Part of a small language model's weights: 2 heads of 96.
MLP neurons of a small language model. Each row is named by its layer, matrix (up: input weights) and neuron, and shows model dimensions 0-127. Each number is 500 + 50 x the weight over its row's rms, rounded and kept within 0 to 999. Numbers have three digits each.
After each neuron's rows, "fires in" lists the words (lower case) most often at its 100 highest values on Wikipedia text that the model never trained on.

L2.up94:458507488499595625459433506466525507384476505536514533483536455463558359565545498489600493455554534434478540504483513510508424436516459578496492487525580459487463474567461533593527407473393562552471465492476537432494506515612486468502583565584455517447552498477448485513424429468527452497514469567486496532514498507445512534480519412498550485410513521538469494559486396545436494560538
fires in: "season", "year", "game", "state", "tournament"

L8.up718:467466502554433446445458531463452567432511490420588520532560556469466464495598654520541540472554482520504461483459525613551500572453530424473473485496401510454519505426404462544513489509490574476426536524460472436534422495568521552511519473496580484459444435463437449478458449492513461457406551537477518584531509496409498491533502504568441524631432548517521482488551526481508523421532
fires in: "one", "all", "two", "three", "many"

L2.up745:469523474472494451474394546546591584440555440510490409506545470530515550509463582472465575579523579574522449481395555542494512526442459478530472410508548472486480545467546603494504530489470438429385507518532486574408537490469459458538549514527495585435489526549452475398488530486506477531459603526485422585478493464510510490463511507463533500433538511450583542518497471468423611515447
fires in: "his", "her", "the", "national", "from"

L4.up597:460467479456586633428378493534508530453518503486543527542470471584576423501481528516524533443516618493474496498466465576535458535472422462354495439465404437501578592460441532572520501470580496578536478554550481501405428554443545498492564538477487523562487460507486471471478532405559481509523528425502502490498486493465595481595408454519394446540500488565497424474500544423435570531494
fires in: "on", "will", "would", "there", "off", "did"

L3.up156:464520586476446530546513483451535375524504405508530507467509612532624428599553506578522496545568517548487506560538539471431512441543523432468515584469539443445552577539478395475520463517559459466500520546479482476568482539539525464440486543485373590483482532478466541495403521505484452371496506577538452514593542474447599443431502452442466513570455488488464422456572437458459580483448
fires in: "until", "under", "after", "since", "while", "before"

L2.up239:553613552523543477411563499451449509462409495533552471475562539448524544474460638512455614531455474519471480496437532470523513507504480488499509622493432550510546504461464542601448435500530570523437446624523449420454552480485482546542528517465500580386427496522534450480502576473446510548458489457502491502545489440535495582483517379481559490497508545417491441422437510485497518477479
fires in: "music", "called", "named", "made", "playing", "performed"

L10.up240:555505615545469457501567575598481544511464490566491513511481479563457505555386443561604515486457462513558482479464567512506520451457549497611561524531494486563441539462525517456511477498537536302479478399507532569536511475437524469487494597502511559513477513569507506424492531524540540430450558461517396421486537572540505590523559503449444538521532501489513544512555488567401443455469
fires in: "his", "its", "their", "an"

L4.up639:503516518435461528492467533518426483601400456505437407454472474517511515537527543506453534504487493457489455456533492463512562364495426507417519505493499442376583525448504489474504527475485540549469469426626484548496562526555549499574487607491510454486450543549501469430551499524590568504403429457485487412515546565523538502454502552562474476567425412531589451505503595638440567454462
fires in: "to", "germany", "rus", "ita", "fra", "england"

L6.up735:458567462560496427431480541525519451558594495467564500558506398472455500516530606550543447450492522448528485558455486469547508534523464541396524555430493548428476502497482548513525553570593504571520384490603488530474487451422439532514526483604435460424490490437531501562588428387470543510454486441494478483431504542532424520483481450544530490602471586452464522563455535549520517420542
fires in: "this", "if", "next", "not", "that", "of"

L2.up770:475538608575436539517500536553497474452675490479486600448417522522520522457550511538478476505481449497489526468499452563458470468490360511511543495479452533397527464509435528490563465501568538520498481469463493486440484520448442469481542430511466400552528514504587467525477596557442595529384533488506546479520494530471506553531451526446463513502474580555577505607448582487477532490560
fires in: "same", "end", "rest", "per"

L4.up130:532472480483511462563542570495471521517496567556557506552456381570452463583436512526474517524512496526561481543511491513500526511513562401380475458504527549418525503485434479414486561416551514497491521538457527477467516497537517544541524517518471473439431581593513549524487491481542579466565470483469519394510477559549400542434521440444472484588475554544588532458513439520439487539571
fires in: "s", "an", "this"

L4.up682:513458487488480546589507484447464468403503447521451414517459341683410527444468523510577462585388486487423541537521458483458449493529529541474502471428491530467504375504575531415541584484586493441544553579543463522411453486482501494497470567567477510529440592460513447460526493518537495454520534493542457467584524504517462536524505517472503526494578549488491467538527473493473509435579
fires in: "s", "can", "been", "the", "should", "remained"

L4.up536:468559404573448476460519550515561523492452591448640480438568532528379427487586538538557403585585517503423559487452491504552523596466531468453556538574503545513501414453432519535502603567444512492488470463530447490460529478604514527511484429528482534517492533513513424425492471511487493470539547582519497466570458463432537384509391552502494447510433531476545527444484454538552503564479
fires in: "both", "two", "six", "three", "several", "listing"

L2.up76:594548472544535544489580515409444510456533515554471436490452580467550408501508509518501467496549517503485531551496462510474464573534437481439507395469536394592471513474539428563504495521563477442472469500496579457484590409600494467543472539486430529475519493524503559457489580592577445459493474531529428471520463379509517482527465496596495558446443470528479471536448435445515588525548
fires in: "but", "until", "since", "so", "although", "software"

L4.up293:448550498533521467479397547558454585505493494432530422586476537476496416479602471498572434429518491483448609575599478513554576406507441461488482581495516468547447516492523560560511485542397547480469406582533536504572487490511447510482514576484472516461515464504575461573551510476440431477453532569611502559519564506376546524481515422480563506476408604563516532533429436406450486488458
fires in: "that", "which", "and", "season"

L3.up589:511433480574537610537495442510509528501557433575415422474393531510530490487536518515566490472542405539539468433412473462533548519502490469538406528540431535501463536520519526530530462533405560428530542534419542536519481457477491470484489525505554481484529407470514538450590494553470519573458541445469512446547474394442432339398469472485557452501513583557533481550546552459529516519422
fires in: "also", "known", "see", "used", "may", "often"

L3.up157:578543481475565517528504483448476420534513598502499392637481521561421491522562436460472535540505532570552457494549582461536424511528485435437523406463595448507504520420472448543487544532505410475508495465551463391461466555535581553461493565478400457573596451503515444514422473450532451536544527447475504497572473517542472532477498559401431548529500461461480445473544481430569431499553
fires in: "school", "building", "farm"

L6.up12:495442484498578516482549488475460529518496519584518473546446497478478563464488486535486545461455561537504445486474517508505529428440503513531470490466438510445488484527562464528534521515569457544532461536579575533496433429496431497431448468395581478486460441498571540478567463459378536395517501486549398340471441556458527554528459490485467509564551550559431438501495468493413445443649
fires in: "not", "to", "who", "that"

L2.up49:530570606565493534483497456478500590538419473506468449432559528536407458428592497463444512521504519600592513481450548418555542531493484441543448484497464487492486552535409488474508443513541516612486503511537411522512534415513481431606497485464458527550496476511550485476507424427464394543473559460427450541543490467442495553527487479517464560537462536527444527462588530596394520545501
fires in: "such", "released", "known", "produced", "performed", "music"

L2.up21:568536449450508536598562360421536469573577503490609539424492537471606438563544550492464545486468572463460504580428493482523485491608465513471458485502508457452496481439492549527500500435527534540472429462539465464512461469526437475553584466567469519417461556532446535530429509380456529413482580502593435507542507442410496592576485497456567517405476497543506503481473484437524488482573
fires in: "at", "athens"

L4.up823:454396499555571488474604509455510495449451436540518475434488428466478518538545467483539520518524461544573452461526508473466569479559570405485560504479524491496608466435449456415505552538499546499435503458485482516506476460519522584455514552571501476454446575557537535598528425489457403431450516502543487429550472443539482491512581453445505529485469502486498558583577462565480361542569
fires in: "a", "s", "an", "other", "into"

L4.up926:532479515492553545556442528603505511544449497516462445496467557445511473522496524435427514454581522482455441578487519519494628507443483515586440588402543497364514470536543527487452605442427607479525427477510456523497498472528525487548541528594457531393426466486521513545529529472528450486462428587516428541516523460486518491553461460530603476521494494472485529454590505560488573626496
fires in: "on", "which", "only", "just", "however", "not"

L3.up158:469509524556580568594426461535537488443534547596517567496531491504558454469511520542400586466509547450538434513460561599461448512405450453486444446558473475495484514462511533493494450490392390452453457481475531540407509518484478501485502572535490510437599569562518536488465469464510627470454524586544384481428453468515578519550535492497541554528583434623502583481507443459383530460507
fires in: "his", "final", "special", "national", "s", "her"

L3.up468:494546514541413409439520432468545388500507444548487500585490523528537456454525515553491449480506595536565457485507504523512463475569460479484581513449532468428412490591552400525528479488533540396530455526447572533440548538560460505502526507533450579454455558468607471490367508547550574446505443408549394486533462469455512576519426621519523545452502607526537430557535423478569500555504
fires in: "place", "since", "until", "medal", "but", "born"

L2.up185:477515468492539551406574483441603496447484440448484476512603552497487481412495466651526489430565427459449523545529510477554462433498558462551506502504448411392587524544477462538523403548450495548504414526473502451607467419523528469600468520548516520432467493551540520498496526548455440509538519540524538442472563501438410459521467464488567541498436563423540456493484485529512511505410
fires in: "also", "called", "instead", "feature", "featuring", "rather"

L3.up397:510521514598614466536375488483565540465506329439495574514519546465563457600465535473501445474444553466538539517521606433542541498451514494454502525480429565551495452461536573467590498537483523499571547516489538505442446516486467641568487505499549459517452479486562520503541493427472468482558476553524512532467496542483553542443361427470493579566443482449480511459594433396577478551497
fires in: "which", "who", "were", "and"

L6.up150:432419405545571489615403571534496539509479558514592471464479591539588538468491492545406513432540577500474473583440495454449587431529468494456485455566527546436610605408488513439460536437555481461523484523427430552442415499507503518517497439559552543493467495512476453435462427462570541422584492496527503437500482456467501558643498436494489458492464487579492527554540537544535523552476
fires in: "to", "on", "launched", "will", "died"

L4.up263:593568456466534484547528478409538425527460472451491570525433533501486553453518398527513442522469570467490471482467562479534503507484570537509520419479398457521496442532497482514576433533560567501568479377460515462444554339550452535490564524547441391483460502468470574528495427511397503493443507472592515540427520477545621444458563480477526550535653558456504479557483569504489495463516
fires in: "and", "or", "he"

L3.up264:607475503506477469586418493478450478464431420485493499519495538496364457550497597563519498462552573487485515497507557453373440386569448482601571507580484458487409500574472507482516472479553521538416488472488486546425470455487539577518573485537442522424540490542576541500426492539487556543567495460564460534551486527425568444485505513510544501490587565540447505500378444485546571561494
fires in: "season", "later", "version", "year", "copies", "release"

L3.up739:458386504544514515525523533489521423506391473503525450476441524555598446546468502513484565498374493440530537484537569504421534544563439467546497494501549481624504539395550519527488413507380480581511435461455473448472542458444504550508620452522502476438459538499510497542524457506590465466477489537535451576527439492551512560526491452511625411539514510542429477559487506600525509560520
fires in: "and", "she", "or"

L2.up75:454479531519456480465556542497506493493509439516510471588542580488518382612551516506535582513489606513537540474500469488539598513440493490442343555435572480599408516514538453566502513549490535458552481523485463554530469486450475398508597544548439501486568435521486559510449476477441509546492448528535500576523498485547554529494396494601518446588519544437503532572484539443599524461459
fires in: "and", "but", "however", "or"

L2.up763:530460596470555506447506495498554437487479538485576532537588484512526472588571531571459506549507609516409467488482522471454474528566537417532502510529498570548498586403506479440496487518481459443455494428509503556493520436532538518589562483581517553420511481430443440526453395479492439451561537591491457584573475438401488487476477544545563527462518368543509518470474498431477455557617
fires in: "at", "near", "real", "according", "due"

L8.up295:442519500474543403521497529494446517485463474514453502518540576550411434555542460560608457531454455512409501524470620501510537468545412535423399365452526514504463557515524554584485530508435462537464520529605469475463421409487457458560509509497485464513447475384526512412639585416537516421500516588550523469442469546496542580532514505519433446551452522577442456511526427549447491574448
fires in: "who", "to", "he", "never", "and"

L8.up579:524526463574542439481570470502454565532526426451541478442435490510608583503442504481521579471584450518491433433368505536529422539513505482575499551579549466496438532467544527567473503546433414460497539456483554488467496406600542502524533504471534447608576471472611514427575519482506566489565480612545477491507443526465497471505512448532470531546512471504499499525550471507466458533558
fires in: "who", "that", "poet", "hurdles", "management", "rochdale"

L2.up541:446475472523594586486544522455557553549492447481563427594526546460478454480517440485503558427570465519525445521464526479461591460482585518406473530462462426369554521480484510480497442538487510609522519566442549580511441450415521511464598517556493495409513495426550497472495384492474427447520514549536458511430506569468564500413464486551518519472433569508429586507532510421510491525594
fires in: "later", "however", "himself", "instead", "such", "rather"

L4.up771:555521524483516477560543525417550537592509531570448481483523607440441532476493466578520532424485510491468427490467472541472502560442486538576576438475417526577457483554609520541530459479495567557567450498440583558538432468498542507545521519492413423486447568583518533400454538555496477544446496485541542585453504439408572507514431400598459567501475556468564529565490423516507359455533
fires in: "and", "or", "any"

L8.up400:555458586516581462518487493413498554569510560451454560529492489487528495535538491535510488441491456583431483509529478542472476563549479479528474520528491474480448436390481431500462410540507504371429582547513517405536460533516521588411397580500436538499488582469326501468498495486473495445545461491509461501590474542556493533556496479559452443556501542543519548487562498509444498517553
fires in: "the", "its", "their", "his"

L3.up83:539507436424578572503466530588578473541481494522460545550514451555613455483497453591457507555573509589517517566525474390492535526593482490576457528424463516495491484562429507491444514632538501587551479472451527504577524519425573462486566426585425429517554499435475580618534538510568558510496457558593547463500507512541562410498484470556538482508482518516506412498529524433493433474450
fires in: "over", "may", "april", "november", "december"